From a checkpoint of a small transformer trained on Wikipedia: MLP 768 tanh GELU.
MLP neurons of a small language model. Each row is named by its layer, matrix (up: input weights; down: output weights) and neuron, and shows model dimensions 0-191. Each number is 128 + 24 x the weight over its row's rms, rounded and kept within 0 to 255. Numbers have three digits each.
After each neuron's rows, "fires after" lists the tokens most often just before its 100 highest values on Wikipedia text that the model never trained on. A number after a token or word is its count.

L2.up74:142138131125131092126168104127103132116138117151111127146101150104129100126141110169139082126101152132162112145119101121139115108094085116142116133149118075156098135120102118147133172117111121120162148121129152121114108154108115150117114109053134105132125139143141158096163112143137168128124133071104140138146094187102128142115158113133110134136106146122143125153112143137165135152098144142129120114145107113166127136131110135134090155147128155084101116138128081095085114140101168080084173137179079157157157148130105152163143104155076156095157122146144127171091148106129140148
L2.down74:104180122123078143136152145131136112135086111111089102126122161165081129151147103110120126107101175120131173134176146134141163118131115152150134093072139136141188073140108160142137115110126125121158093155088133136140090157103180108156147125099143116125105140122101099145135132116119129131134119135127132123093160115112156124161107120119191111129108097092122135147124127122112108093089205119120112139103139144120136129121101155128135137167168112139132150113125142144125118129131153074162109121106105139148144133138130141106119135083160159152117144091076170098119113161146142138
fires after: " r" 23, " d" 15, "im" 7, " list" 5, " R" 5

L3.up682:132131155185141115107106092119144137110125094104109112167133144147107148140158135140136119112142158142165140165136118125117108110128107131149142163130128148132117101112143137129102142147118105131147120144111102099125136054154120135105139084140089095122175109132123138149096133109162162169132096154087112119105132126100060187132108115143116110117101081104080153116157154125135156104150108160157134125161154077129151122150125129120105120118172150096138131135145111150133167148122139139107148182114097153139144134128091118134115113108177139141133152091134129109143075082117162179
L3.down682:105114141113143124087097124104127154165109132090156096158082085123104116118130135111158123124142154129067166143163119147175080127126169134114117124136134127128129115094144086127094149130091144098129125155127153126165109118131211100108097143127066174136117160087126129145121123139131151134125128117172143104129147134176099142127115138122118179137163139138102140141064166125113105123122158111172147100112199103138157134117112143113118089107150130132126136135112164107100143129089117164110112120111131147139135098149128159124121122139111160108128099158125152116118116109136098124
fires after: "." 36, " T" 7, " Th" 5, " (" 4, " under" 4, " re" 4

L6.up186:137148132136135128144165132095124151124107148105114102166115116103159131186151151113145072106083145130123106112110105130133139152079087117128136122149131113163125136117082112138137154104097150123156083128147161082107129101172088103129128132068117165102113157131123117201124143109152167143140099124188161134114152128141102114142095182112111138150092151148158143149175143147111146125119103179111162111131145127118128123115117107162105109138140163125139085113127140137111149117126114115163135163102120113103101148124141125131062111135098142123100137151121113154121098147101143133
L6.down186:125096123131131133177147152136113117133106103162090113129133135056123111099120076130142134096166159116107136100174146100095128125153140138161163183102123133083124103156164085150100112121166091145121121125131105118166137123125151117097065086149135144175113122158129132107141142117125151159110165134083049138083124137126109107138137151137133114145138128139137135163105101134098102101118151124145102163116139113137109140117143145163114128127148139142078125139121102120122149155112124123135115136108125160114102186122145175138143141114094125135163150138118131113174117153101167113
fires after: "-" 24, " to" 18, " U" 9, " under" 5, " A" 4, "T" 4

L6.up744:125113107111173137123107158125132145153155120120130146142111126102132140169108099124132145132138154111159118105141136097111091151133088109179149102139137133119143090156099121141113123122133130152130152092159153138153145121137077099108146152115154125133138169100089130128090093189121107129079149122113111090149120138138086102118100104142111126132118135135141100150148138100140085088104162127166154168140154107103156131127131105138110163129122129103129115136176109096149104103127104123121146139185129157128118107083086086113126158157126128186129138132121093141159110095216148113
L6.down744:131103114142144174145159160147148165136144103128143112133097130140116127125148085126134114081106135143110117127172137122097141156101120112096145124118136141134081132129141127139135142102097107148113101118122129167146147148131107145086153146127144088136119101126129125127095107131116104118102173097114152184127138144104118155131117119130091155125103178082104127136134138088164108193192138134113145130114173099117110086125129126131144141126094196153161113159120134097146201102160099111167123107136091110134157106088113146107146128174137069158118131115147130129145129139120115115
fires after: "," 59, "ince" 4

L3.up319:133129142132143128118170095137168133131107126071182158126120172115142148122131081127152111129130134119138108084118156213124116142127152130105137157141081130146152117115098142131153126170142115129130103106122109110114166161118097093121150134126115155120137110124099134110131109067162102165148081165118108155097113153141104135139157150153107143146123108102110150114154118128116099125126108095181137099090111079123157158135114121147136120138155117114075141114128145137109132147139087168163093129126116161104149109124105120171131101123106112139117161092090124171128175145102144126
L3.down319:148108103124137079099126130146135104146127099108124095142090090103116085107141118145163101120139134117173113114134090178152071107148098125120131121109101121125108129127137118122135133159130117156125131189152116147128142106128137139188104102139157097147102138167156143132114152115116135116124110128125098130108130130127162095141119148098196126143134132136134119141181104143128147129122117125141116063142135160091151104092129134101094137113133153123080193138121112129071125139145149125143163115094137162093172116138140154148100137110102155146126119092132186139121127177147171152
fires after: "\n" 36, " f" 8, " o" 6, " h" 6, "-" 5

L3.up326:162123102124111124123134106126092100113160141094170097120131117132128129098129135160118133127084153141157149125138147070176101071124141135160188144100101191114185144140146101103111122109138124128111109132150132092100137144116144155146121098113130149112131122118082137159152099124099152087139151087158189164144166125158156109126146108140115135140171120113130146126153099098120156124143138134132110099124169151117162136120127101129118118193112080170114134149114107126101111138087139092114132177117142130144125176104147100105140129151159106137112120124144113120096137129121161136
L3.down326:145121150110156142135118151072175150086139141159115115104113050155109141154130140099122100141139115098116155152125118161095123179155142125121102142110155084100119120105109127153135135138128109104131124110130156148087145113084111103108104105148182140101113103136138117122100212171151131104110110165148082162091126116145125128123152088172109138083090143117145159112117137147134101177106152125158154141125124100163098156118129134124116150079104126131129147131152136146154121142147154164111133085135101145125136107149147129174109135162129116117139106159112101121128148130140125131
fires after: " g" 20, " prov" 9, " sp" 6, " en" 6, " Com" 5, " G" 5

L2.up439:147143133114126152123124140144161108134130130174122143109118121085105091096066118128137125115029122140125158107105120116119106105141119170142127096117125110126115156146131136114105119126132123157134107095119079129131120126110144076158125142116143171131127108166083148108147079114139133141150144118156116161144113162161132177112137135114159106129150140178141129117122115152154091168096132105160134147104121104127081154116169131123162156149192126083149156130104149070160140120112162186112083124127122109129116125121166108154134124101109120109113120120113116157125160119132117113
L2.down439:151094114079133150117130134138087137124105131133152133137179107089131178112117145136169146119143123147147118116134138088166061140130138125123143092101118116140098120175121136131139100116112135135144156105104143087143103093161140150125119145191110108174153103130119152134129129154181161082141104120124147104163145166104128140152138134106108153104136130160085107149144139137124165123103119093122118155151078134119120115140107089093147102123132132124131143101133081179145125099104113142117122144085173164109128125108152135199125146112159122119150133107084144142105147094112133110
fires after: " C" 13, " c" 11, " Afric" 8, "ether" 7, "le" 6, " r" 6

L4.up189:144102105138133129089160144120152147181131130149140162154128130169124146124122133109117111186127104125097127108105134132137146163086072114170123126186128108109143182109159156127141095119141114151112114137118183127125147131084120158118119125108108143136151151149105097124102151138112106114157111142134141119157132183116124122103163110156094105143136104151127073153136100158156117118123102095135128156131107137101154107130122124120147112112156128182132148111114136093155069112115143144064138154151103140097109117123127096104131117192103097144122099114134164083109091117102145133
L4.down189:108144101122101121178134128122107097117128128129140125138131146100162156114112143143183179147166148140096104119106186101123125117137136123097151152101176157083110103159073159137110097149124110162106112118122147135137090093117117133106116169128143151117085147153120111113156111154142120113147118133127135108091094140151128132098122159163089107079124120176116148111140148126078101110100173135105136136137113115110165123167118119105157131145154155106107140165176092109126090152107162144182137109099130099125159129124102141124115121130110164110142150122090156132121118126075145139
fires after: " B" 16, " S" 12, " b" 7, "b" 6, " publ" 6, "A" 5

L2.up180:138127123159136101130121165154150122071099097126116113202068097117146140140097158133085171140098150146128171094117145140131148108137118177152130086164129093134112144152109104126130115175091091132133130110089188129142116145114152130099143153141106155116107109118164146206154092166090137122123114099137099136110099128123146136120100121127092125164102159178113135122158128162144126139171096106155139119124138135125139150135149126162133155147114127098113120141127093130125130106111119117153127108097122131118114097091076117141128104114165123151108122123123160118145153112119158121
L2.down180:155119094092118109184129149125115109135109143136102160107144130180110152104147073109127144119107112127151141157082133114105126132134160147127196146091112109145145114116111103140133153147163109100135105146124122145117136121135165101129129175114146110126110115100092141111094161117128138166145162110174079113120133148091155129089157124134151159139142084121134137106132135124175102137134166129146131080113113084138076111093118114097137161157143124173118142110121120108144098110106172144073150108141126155130125145150167101149120139146093174113137121142124153081129143159103115102
fires after: " l" 23, " L" 22, " (" 12, " cl" 12, "L" 6, "il" 6

L4.up43:153150123120113131120143112159133098156148118076128090173099149109127146119126164139132101147106146115158140137131174156133056125075107129104096131118084092127120119180162137122128140166086097136136127127136087128114151164163132100118118068091128125124128117094126133148115135139124113118109139118142126108147088153117132145137148144142133148140136153145178161159121157165131144152104141127152129084104114151129121148106130131142138119155152112156095150110132086125138132175117125130069081131086090158112107106097122095177160118122138177128130159123121123172151146116149119082
L4.down43:145131130165105145094093147152143154145088112100106098112135124110129147114149121085144126146137091111145156140120110121158168158107131056099137124156128143114142124145144109154109085140112108142107153109143122135105141111151133143156092142091154131141093097119150113105154103136091115109147133130145127178149114087138155104190104169122158125104152137136101151076161118106121153104111127102125129094140139139069118134126128112139145151106128102103100084114101133103169140128119142133150100157086148123125154102181145133147196150130132138085168135149121153109114168146141102161
fires after: " se" 13, "-" 10, " b" 9, " H" 7, " W" 7, " o" 7

L4.up733:104146163154175109119091117135151108085179121108096128117141145133110132123077142098141117167154125122160137075099099120115118138158128155098124131143101080124117135167105127166155135129144118134134136133125107079096107129125147127133145143094113117111134158090124090114113161105097133168159109183147128101149107144135155146167117169117135150147137130128140112152146103150155136137123160128151145153086098115098121128094149113091129117157172126111117154150101143112111138138145156130119140117152094140139125093122112101119117097115127103152103189186211111126101116125140131084
L4.down733:161083094122169094151123164103115131084109108147097097125143100120112114112105134131079125120126124080113155159129118083154172115112138131120122109158169135098065135109107161112131103116099089103146144124148137136129153099124182126115169112102104110145121164153129139155107153098137126114143155109145117137159109090112133146167153140110104125208090135108096135127112140102127141096095118135118157159114133176129123202138116130111139169136148139140088144090122134137118103128104160110126148141157135154108126126115133156177093136126140129133163118132133132129160161113152144103
fires after: " C" 25, " S" 12, " ph" 9, " Or" 6, " L" 5, " c" 5

L3.up503:135104093123101136107104132126141148142120111079136124121104143137129160147176067122169108117136129103105110145138125138173224137141113140147090130161122151164118156130108112078147188139148142109130137113148090119120136110125129139130133132127129114148086126126099120109176146141158118105111165091152095140127112125131113151168090115111144123130163133146118117097137119140139133147089128178115131120117119079114125143091168108146159139168138129132170150102126100138119156115080059142182096140114116159132109114125151145114137172105148132133084137108140110100133148140104124134
L3.down503:142136142129085126046091124143159120134105158151124166133139130133162127165151143104160143123080121076131161094109129104175142152137106087156103113158114159111174149111084150122105127122165108109114134108117195131164161111108142112122120124153118120158133148119126156092108126159138090132118125144137141134113113127137149130122137114108145098083160112120132114111129180149134117094104132166148149120136067134097134151129135116124153122133130146095139131140123164142095128154110145125133089123165118119071080165123143096163144169133155111107093120122118120165162157131098129134
fires after: " C" 22, " ar" 10, " W" 8, " c" 6, " business" 4, " occ" 4

L2.up626:130150101104175157115179105114107122141122114110146133122163147118109133131170090089162150144128117179143108147116131138089090146124111133134101101110119141107048096109152121138118140123120109116134113094173140116145114146128074108131154160122109091165163098154133149096164128143110135094125124166141150123102083110165091128085117145124115134160168146095126078085138113130167129126155094113099101134172138137121129148101109145129135119174127121114162155133127123139139125146098109104121078125110127104073131112109138134153148122130167090123083144144117105151125119170137146126
L2.down626:152083148125196128147169153112084105132121124108134081140188149106129149109161101157146143139132156158130137104177109113124088135135141114150150123067150126148096099131106131118150111147112137117127133088131098146114115142092140104106138108164124098172107084106095118096148129127122098093125154188078114160096141125164128158133145121133109164123106116181106123116126131126155120130137114130070117123111133130184138124108138160109161111119116113147105141164136143122121129132123120115138135120137085122149159114144116155180152091125140128158126115140134079164103101087134146127
fires after: " N" 18, " C" 14, " ex" 7, " H" 6, " M" 6, " c" 5

L3.up298:138105098088172084098098135127137124180139070152150131127081118144134144111141120079142167141130140116152123096105111135118151102102135181125131128186101129169126114161124120107119138127158141119127128102142138107091127151103131143107131119150098102130126141098106098119134142133121125137180124109129149094171121183133082142144141104162116132161088149090087164108144096115109095102107129113165154145104125149149141134139150153127117106154162071092156140142136135125132103171103157138087111154143157132124080127159168152114137125165119145107128122151138142091124151115095150111
L3.down298:136103100166072113140154149137169124124099138159114174126123131080117139129137110131115118139119153141145109126166137132119161083125109120180105146087167089131148131125159077097138121141118111174118126087146115122143141124141117149130131094096104102102129116127071111164156129122139140113103153128138116116096093155123125102113142115134120108159152124139134154144142119094110122109073122190135120119148148097165153134157136137106141114193177162115126128128143187114143146117093109122095110131092145096137197123114096139120100149136118152128164170121148159106127130108116098113
fires after: " B" 17, " b" 15, " Co" 12, "B" 8, " U" 5

L4.up104:172153117131138087139119096115138132109140108128100182120140117123154127140148139110168082122110121098095147160151145123087127170144118138151090141147143073109138109124112134161098133104133112123109129140115137098072186112096121095125162185156124115110121126134158114092079132108100152177103115134147127113106138148123134132131162118111114150118104115173128111134147145161147182138180144114137149129089137050157099103097160160142168115151146092130138148117138093148129136122094134167116105139119135095156123130138125113149145107119148165144106138102157129134103124146130082126
L4.down104:114108156080143123163181176104117085144120118106132103147154132115125091100127126125076145068113055101091133157124124133150122112078144117097160058182167099119098152138130102116133161163127084134126173134171127149133100123151173157124133120122106137108136147143145110087150130120133132102115144145134128079126142136129098122127143171156127138110154118153118116125117122136130112137112118181110151102105134123131160138124114113098134133106112158152110139152138167158123150148141094136177134169087126129156130133155131124151124154093134139107129120109136119139117147128155107077
fires after: " C" 27, " ph" 12, " c" 9, "C" 5, " P" 5, "S" 4

L2.up648:099147140143124114111133148080138152125172117089077106140157110119131137106120137078110115109134139041100116142114154131118118124101131139141141163116118108156113154133136131151117143093125124130143146116112135141106104128128147118085078135133126171133137077143058116143120142132123140131169103112110158124075094168138085113152133176109147147125109155094123136100094106167136117088165118129083208147126145141140134111119157151160149097140159102154129128138154134117157114119131180128106138101121094136097145151089141117126123122096106132150135154140090145125155123108112135145
L2.down648:135164112090128120135104154108153165152124148127139139116128127120146126153117131171128114128133118143072118104111101125093139134131102124139150127138125145096142116176132135139143116140128111184122133133079171099145129173084115123124125105107107101079147140130145118150112117136100162129118104135128139168110115130094131068149160141163073121121095191135143139167155126095163161169122142159118073091128121121165137157113107123128095127116102155142153126127132118113141175198106103110132112123117095111153123179179128147131132130124100170098127125131083120144138069113123112132
fires after: " I" 20, " U" 16, " A" 9, ":" 6, "TC" 5, " |" 5

L3.up576:144106103146115150109125140145121137129165087113162074182111171090155095130125106113127114140124175113152182157141112142104146128105150128157166129202141124154119135100160130101104136144148159134137114172151147103127123150105132167124134162108143140120125127117119139142118085110126170122138133117125135146132140137118080124169110122109120134107138127076142160145128108106144092127115092098132124129110092119134176126098095140162104121138112137123145080178132121111083130102179129137140114132124066123137121132122133124143086110133102147142156105165146126182058138124109140100
L3.down576:116105093131160095041125145151120129133044185121104082146095088175079116127105132119144131092151123128170137133104119152138141135131137119120109140103140136110145122143131096122124147140134176107117146098150154144131163141152159166112133122138117135136138134115128146105134145120126102078120117102116137122143135175101158124139141146109140099163153133115116149110080134149086155100124095210162142129111147122122157118129149093107084101137119140162100107135136181115143096162135149152136166103159163100142132116121138102140138114116131091126153137129100117131146130133120129119
fires after: "\n" 71

L4.up32:125120139092166137150134104146126116135166113125106141143105113149142110147117122142107131158115159112119201159093127097146077150105126176172103105081135147101141121098136116174121147117110118097085106146178129131149125113145113153125135145172140089127131122191115099130138119126098157146125142174151117107129158115097112130126100101109138121123112106138103103153120109154107156134143117158161128063152080125130161121139156145112127111164150117126118129087120158106111124147078130165129091122130098165149131088097106149137137109127172131157068146150118119128132121157082128131
L4.down32:167139116082107112131139147098153118082098135152139108132141153135108109135096098085100103072138134133131161129132137123087129120163160092130150118151170119162112149131115141099109139147132129128178098132100118148148127126119125083170107110160067137112164166131152125138164136132126106135119130154130131140135095134148100110146148156154124099148068094102143078146145147090123139129068156094147133094096094124141162168130103132121165154136183131115113091098147122145142151106128113140154148120138136110126158101127097119153118147133143132125150178130161165156095156116147095120
fires after: " P" 16, " C" 11, " G" 6, " p" 6, " g" 6, " up" 5

L4.up289:179144152113122171142115137152115103084099105103099145150153172093164067070125146121085100124170139139158137081154149111149136108149102150133140118102104121118143140155118097155139094131098101113134144119138106116137109122145117095078153134126150178175089096111119153116129125118164101125085099119120138110128136138140174125082136080150124144176129104111157093158158140120116126120162124135107137101120104159146134111149143108127148198143086138141144164093120125138140146156111141120119122136114114119149122130098105098153106140076130163132114140144138159137143116153128151143
L4.down289:122111119142064156106099158128126169158105108107107149100144154128110125101135075140137137160120182139149113128144137104137111152145132139129117144149120093111133133103105133108129129129137144129077166134124168147121142097113138137142137135129133140119114151032142136142144158085159125102159154122152124149092109135119068117126182100135128083109125114141151127119091124098151148136137138198162114148155129112186172089123166130125118123144150118136103169148119114112130096138093112131161143110110112136100132122083132114094138143180079156119145140125123150133136130132144157103
fires after: " l" 13, " cl" 11, " J" 11, " Gl" 7, " L" 6, " Am" 4

L2.up521:160133121110155148159109135082146100154136114133135113147158117076127098145107130108115145121168131116109133106108120102107102111109136162135148161129035166107137138125124134126125106167091103100158099124121122105144127100154142084123152118163151141156068082112126077175117155139102133135161094132150123150135122147116150119111146089109148146123127138102141124164133157171143119140106161117133155113138141151132148129128132123108126147128165163128137154143135117145127123157103153084138062122122123152133135087098129119163115174123051110184132130121136127125135114095144136154
L2.down521:147154157114163166134109130141092139146121113107149173121123143130150175129158141149069136164093109154150135129113139138131172111104124138165137170155141126094127109130135131159164125079140128141107112136104112167114122140110148110138119149110147125125109108117113125107127145162169137150111109144117148112131116138153114066119126150138106111141099074138090108140104148080148123094091113143094139145085141155160156125074167128128143129186120126117141137157122097089158111117081145183133127135150136125123100109097137099112113112107159116101154113092105092174138086114083133109
fires after: " I" 39, " G" 9, " B" 9, " A" 4, " J" 4, " g" 4

L4.up408:137153157166152143146139092114138136113122123087115154142162121156148077117105129107146119163161149135103095110104070133094105097102145114131079112140132128136125149170101110116126142121122130134098086157124119133091136142088139150116120148112113112147131137116109106106149127112106131106121120126060125086163131088164135121113164122120118128192131142151119084180133112125122147146160107131086140125149120155099124148111107139170150081102138142134165155161133114143110140157160129144151083113126162201132122147151165108134126152103120119118128132132062100127109110154111149171
L4.down408:171097150120105112118166097116121095129135089099130085113133133116145142192142092165126156159122110115103145122157160150164100132153164136120130105179124191173109129145128170118101116101112142127169093128187139139117140116170173139140130181148126154099127112142123126103110106117126136139105150069128174180100150172077152098125129114131150078138088108131131133128148152165146133157129135152144098129100112081107117167120122114109130099140101116160114134107117111105091119135128111110108115108121114108125144134109126141118096100154139095116142108130147131162129130122139127146
fires after: " the" 23, " The" 13, " c" 7, " so" 5, "p" 5, "The" 5

L3.up632:148137104115122156131168116139157144050127117110131116137109097132130108119146144133166127100133078097144112111151169096101132113116128113154142143135121108130112110167093104140084130132153125134164132092165104116128172120125130106133133135125171174134092082122108124156137102128172105162121103123155109123100115139112115127110134142087157137177087137129135133184138192169097170121126124116156128109099174146154184104092104093114117159116146125117101125162118114128118106159134128125119112129154126146098176078127129111136110106141150107144085149163136131131165133113115156104
L3.down632:130121146092160076159140170075123127107120105132094127144147139125141106152136128131101159140110125154198137124124111145083132100120116165174132114078104119097168095115135130134127115120180104149158111183126119164144090088086130127136093142128095138137120132159176091097128161145134168133144122106138085124128120142080117105106103161100145124121163139110106118157132117101151116102155129120107103144134128097110083104153137152152128115117098147121100109172098111152160120146116118130126176157160101129128140129137105126109135121087126148125148073108125114132123121148145166166
fires after: " (" 17, " g" 13, " W" 11, " w" 8, " N" 5, " G" 5

L2.up745:127070147069117120145117155113134125104131095082068115163134149123114152162105113135127148155099176141152164126113102161142139133173120169129122088183123151151136153109112119142124164146118133125110141179181125086134147122126092118142154161136138142098081122091152127097121137108159104124109089133100157115101129163108124152165112113155157158136109121130161102153135142106141131110155104160159160130145115124110120144085107124116089131152103105091116115141131113119157159100140142102122121152151099141158105137142098145143113089111132146065160093133125110121119140159151126108
L2.down745:141125134128116115101130131155152120120131145101113109120171141143038135128123116153101127168121122107174093129142126136183106117148128119083105121127157161125130081125110126128127105138106129089171103071134108147143107106169114131072085185142117121117131137101158142135140164122145154146098156122136147125146156129132109149126082128119121147128132109122130151110114154153111094110129096170126141110114144135107111084114128105146181130083114132118122143128095146105178139091156142147100203116118175156134116130101130156138140136156138151121148131106117109135108172107117175100
fires after: "\n" 23, " m" 10, " ag" 10, " v" 9, " r" 7, " (" 7

L6.up82:136146105119142147127109151175127085154112127107115143110101116130143143144149124112131134137129119155116100159136122110172176106122088121160080124128135152134141110131126122142109136128134135202151156135142130128100167134083136144137107111106164144083172078143086134118127085104114160117160118136131193133113127131136142117135086127107095104190161125129143144087103114160128120100150092128090116094127149140159108156075158112144148107109143109182095138086101135127124120135116107170090138157121130120141092141160176113097142134127118114129121116126190133101117113147133099135
L6.down82:135097165135150124153153103103143097116112145120119185149126118141139116140112121142148124117119121087119125091102145143104171146113146118121147111111119133115158131097109124122143118100122162083094135148110096131162142121111106149197095125137110143175091134107138122125106145129145062138093126085083118134123128134117132143160140163150144119104139114139128105166177113104118124145074151127103138146169138102151135169127140138158095142135136149138133100172178129133142129138155154082147073083088176085126173133142118164110111101119146128127113153101109155148094127098123166111
fires after: " is" 36, " was" 7, "\n" 6, "p" 4, " are" 4, "," 4

L2.up638:168144117145124127152131091122148161181117147134130133138144130106093113138108074165116134135112109127129102135097071126116157109134101097129143142117143145125129098157114131089159113093134088138126097133109162163153142141094167114164139105100176142115144114149074151129125134146117146094145148140101148118110070142163112136099139107114115115133122161139132106111141109143154071164123151181126133096108075134133082148136137112123171114137139155135136140132079119101126173137182142112091104161112097122132106121137142147132109158163147181119179175129127130128104104141126137130
L2.down638:143115135131164116172101123133118146160160122135138116110114114110121079131095115089151116162115139161123132134104167131153114142095141141166122123132130137147160145110122145150104114132103074114160116116132119133107057137164135140104129155101104107117124123105158149162101155118140116199083151085134124118119122114093166131134110143134178100170129115127114130140156138125145139133152129107102112150102160123120134110147126090122126140126150135109102087109145136162124114137097128098134182117145145123147190145123170100088147148096100120175122152147188144119106123140140045128
fires after: " the" 12, " The" 11, " en" 10, " a" 8, " Mc" 7, " c" 5

L3.up740:168067102135111136170125120137118081138123127096143123120092130109158100094150123119095123106148089139123150158102112102125182150122132144115132107156160153163107129127139199122136118118106098106142124091153138126173148124091119145145155145112141096159117128117100132162104120107132126154092097163129150121121143141138112182078134147131120127155138131120088117130159130124141142123123170162114153141119170151117119149131156096144117126087144152114152153113177129156139162131082161102086124154079083121134124080145078112119111093147109110138137124100150136169121138115172110128
L3.down740:119117128152140088086099158130145124115128125149128125133114089164140133141121141147149159122135127163099083121166139135150166100141143139151107111144130143122124128149097129123097134205116153147128127082089172137117144139158093110131072142115140125107144138084087184141101140099129149135142102097142126136168136118138156172133124130141064105109152137140086105172115139119126108129104138110117082115127127157113115113160123129116143138104168124180091116115141139120145130126149178171137128088123102126132116087128113139122080082142132158062083139144144102111152116151123122151
fires after: "," 34, "–" 30, " (" 8, "." 5, " de" 5

L6.up513:130129103141163120141120113138182150163118133135133172127089138141151114119136150143134103152112165128136160177155130094114122154126070104124113116138124167123087110111123142067149163147083161116149167118132144066128130102087083110144119138116106175127139091119152110122125137119138135130079170172135127140117163139113108171109086112156078120129164104110127139166127143147127118156141070119110145148107111106098092103118148174147110148115137125077124133117162104128122119142142136121128138158123092093098125102103137079150159159124155128123124113096138123127161114143144116106
L6.down513:132153106137094167117114099166121119101119101137083157126085133118165087122127126130170144122107092139145135156112156125137130154133118102158151145135152147107128119155140076122106119115136122185136083104158159177135133099105131099125147082132180130122127158108116108136093131164161134144091122165159163098088177122143122155170159139144148099143137146152093103131102123145167156086109140104108143138135088078072108120136125124126128131151127092147117139126156132098134142117120079136108162056137172110132139127131127121124151163133122156119125120138118139152152099120115131097
fires after: " c" 28, "C" 9, " C" 9, " com" 7, " f" 6, "c" 5

L3.up717:142115128104081130136133150130173147065148104146136103152096141101145114122100110107109114103103139132081144156132144137122103136118120083155158134132092140165110154135137110140112120154129116158149156129174118111131110124153116147150096100117072085109128135106109135070128089136088095156147137135139099130063125140163103139143152067119154143127089166132131131157147117168147132130151142115124115152142151107143112104138144137146076059157106140154167149161100153122109123098147120094150109139156130142165162109138163141136108095166113157144116136134122099151126121139140154147
L3.down717:129150121142127109178147151109120144119132092100093132109100144105113112167151094125144111097145148106136110114102136180152111133144104100107124161166109123126160143117129105149126096145156130121135165163132115125102143104107129158155147106096148120120118112165118146115130084121114120127162134133143090118107183129123165133107135101125130095111073176143163127141120119128140151145114141122102125127140091107128161099137121138076107166130139168157075132148098147133111134119144070144145141116091142108178165112133106098154097160117052153167132152105094123140180131151102117153
fires after: " r" 24, " R" 17, " w" 8, " p" 6

L4.up478:125112072120127114129110173124152135134162154157105127137126098129122120154115107133119121057169126136162138112143173144123141090143089126174109122128133122153144103127125152133129089135121177152167182074142135141133131117169176100146125103139135121170129115161078116092116137078107090129174156138127132102141121148149128108135094124177111133136139117137127120140148106118105121086137088145161138082135129119088156138102105120125142137112139112137127075111112098111132073127148117116135122150114152171135119111182120104114138071137135109113127127140166134147153153124179139147
L4.down478:106144109149108125116122122133123136121153137125123101157112095148095099143136122050135125126143153137167132113145120128158175160133112093126154136120150154134079115071098129119105143100146109147142140124180159108135129150105152110111108105136088133159116122100125113111146126164163093164145167110135099110147082121129141117119089152099114184128105123143135108111139130138120146122154123115130089142120131100127125121111139122160106124180128110105094120150127132094163181176150158129142081109129145104176135092148102150160144091099082085151149133089134111169147138140175125105
fires after: "," 46, " W" 9, "hes" 4

L2.up26:144125128097102118114134109137070094138114146109110136122111141140118090132148180123116120147107139158151134140148110111117133117162147195145089095146111102146113135130087130130140104158132122164107071133130130118116151126137108183164089114112116104164142135131145136110153108141143146158136127133104162138129093172145094131145138156100123087144116150132139154135097106108176104081094167104158139116125094095179147095081169138149145113155136172112126122097152123156141144141122114150130151122136115111127148172177092124105124113064179117141115148107097152102117129100129118109
L2.down26:106145127165086104160142113105106126133138164121169125159140116159106181142116134142158118147112102107170076110142111108161138140093112130119099125121170159128122118187103101124130134097150181153099146140100125124131072172140141130161124156172141121118113128135136083158130143086129132132146135118152128158098092139089169125126112105160116126140101121134122153156139109172101062149115110173123141104119122132123149108124088105106124118084098128128138138094126112084121149137122176078111161131095150146149116134092156117145144147134126143129106116164090142142148092132128123158
fires after: " p" 20, " r" 12, " ty" 10, " sc" 6, " d" 5

L3.up692:175179135123112164122129111103105098169101126104123114121089121141117137119125116086086129151111095114146122092171106103131129118110154124118151142162137125091147097134127100110141176108129134072119147152170149108142107163153109110120126134077120164132095147105119106112146139131122170100070132139128174079117153128140127130121130088096147113109169106118125150143139113126156143120116174118094105071122147132145136149144161104133126078136140111144140192098116160112118122145119133118135121183101073137123103153138121139168142151133141126133086128117094126133138148120115177157
L3.down692:113106150135138157125132148148150169127148142134140110147154054172118123125129126128146135115126187098131129129091096128114121155146120116133110093098077124163107125140112204128133083106185142154135164145112121119105147102111112158148148098158115124123153131137150146115098133128105095138171123117159078161141106133134135109152145131137099170134094132100152108135080179131077109134116119120153106127116084109118141084106161136114142154149087125124138103158158140140164145080098127140126135131131137098142162093134097145113113112140108136145154129138139126171146128136079105088
fires after: " f" 21, " g" 14, " G" 11, " b" 5, " direct" 5, " B" 5

L2.up533:116129119151190124118076132151104137165164129080117134110151108113145160099086114127115098123109083155131141087148127128089125155107161155134130146147116151167122087114121125105148194132104081134147125134152080114131127088129151159134144091168128141119088149141121115133131120117118138139126137095157154108128139130171121136130140132110101166107109130128132108156123108107101126160109129167147150075144106163109148113115113119126106122174149071128169115109111139118096163157100131106146090172092115132123134143126117108155137107126155163104130082153170121138118094161161091126
L2.down533:136125112137131137125117117123089116148150133132117140139135134178119125124117172153158099114079196147138151112199127113121136168131143154138144127145162189128146127123152045115131100160169166136126137150138103117148145116131148122103121077163128114134129115135132104069127113135102151075121132121140100145125102063160111106135147164135152099124125117132122079136155128135108161111114133154149086122126120071144134139139130170126123121110122113126145102146133105106130154164141124104177115158121130129134127161137092144149115149101094136132103125119109112123095109108085071150
fires after: " Mar" 15, " B" 11, "B" 10, " C" 9, " G" 5, " c" 4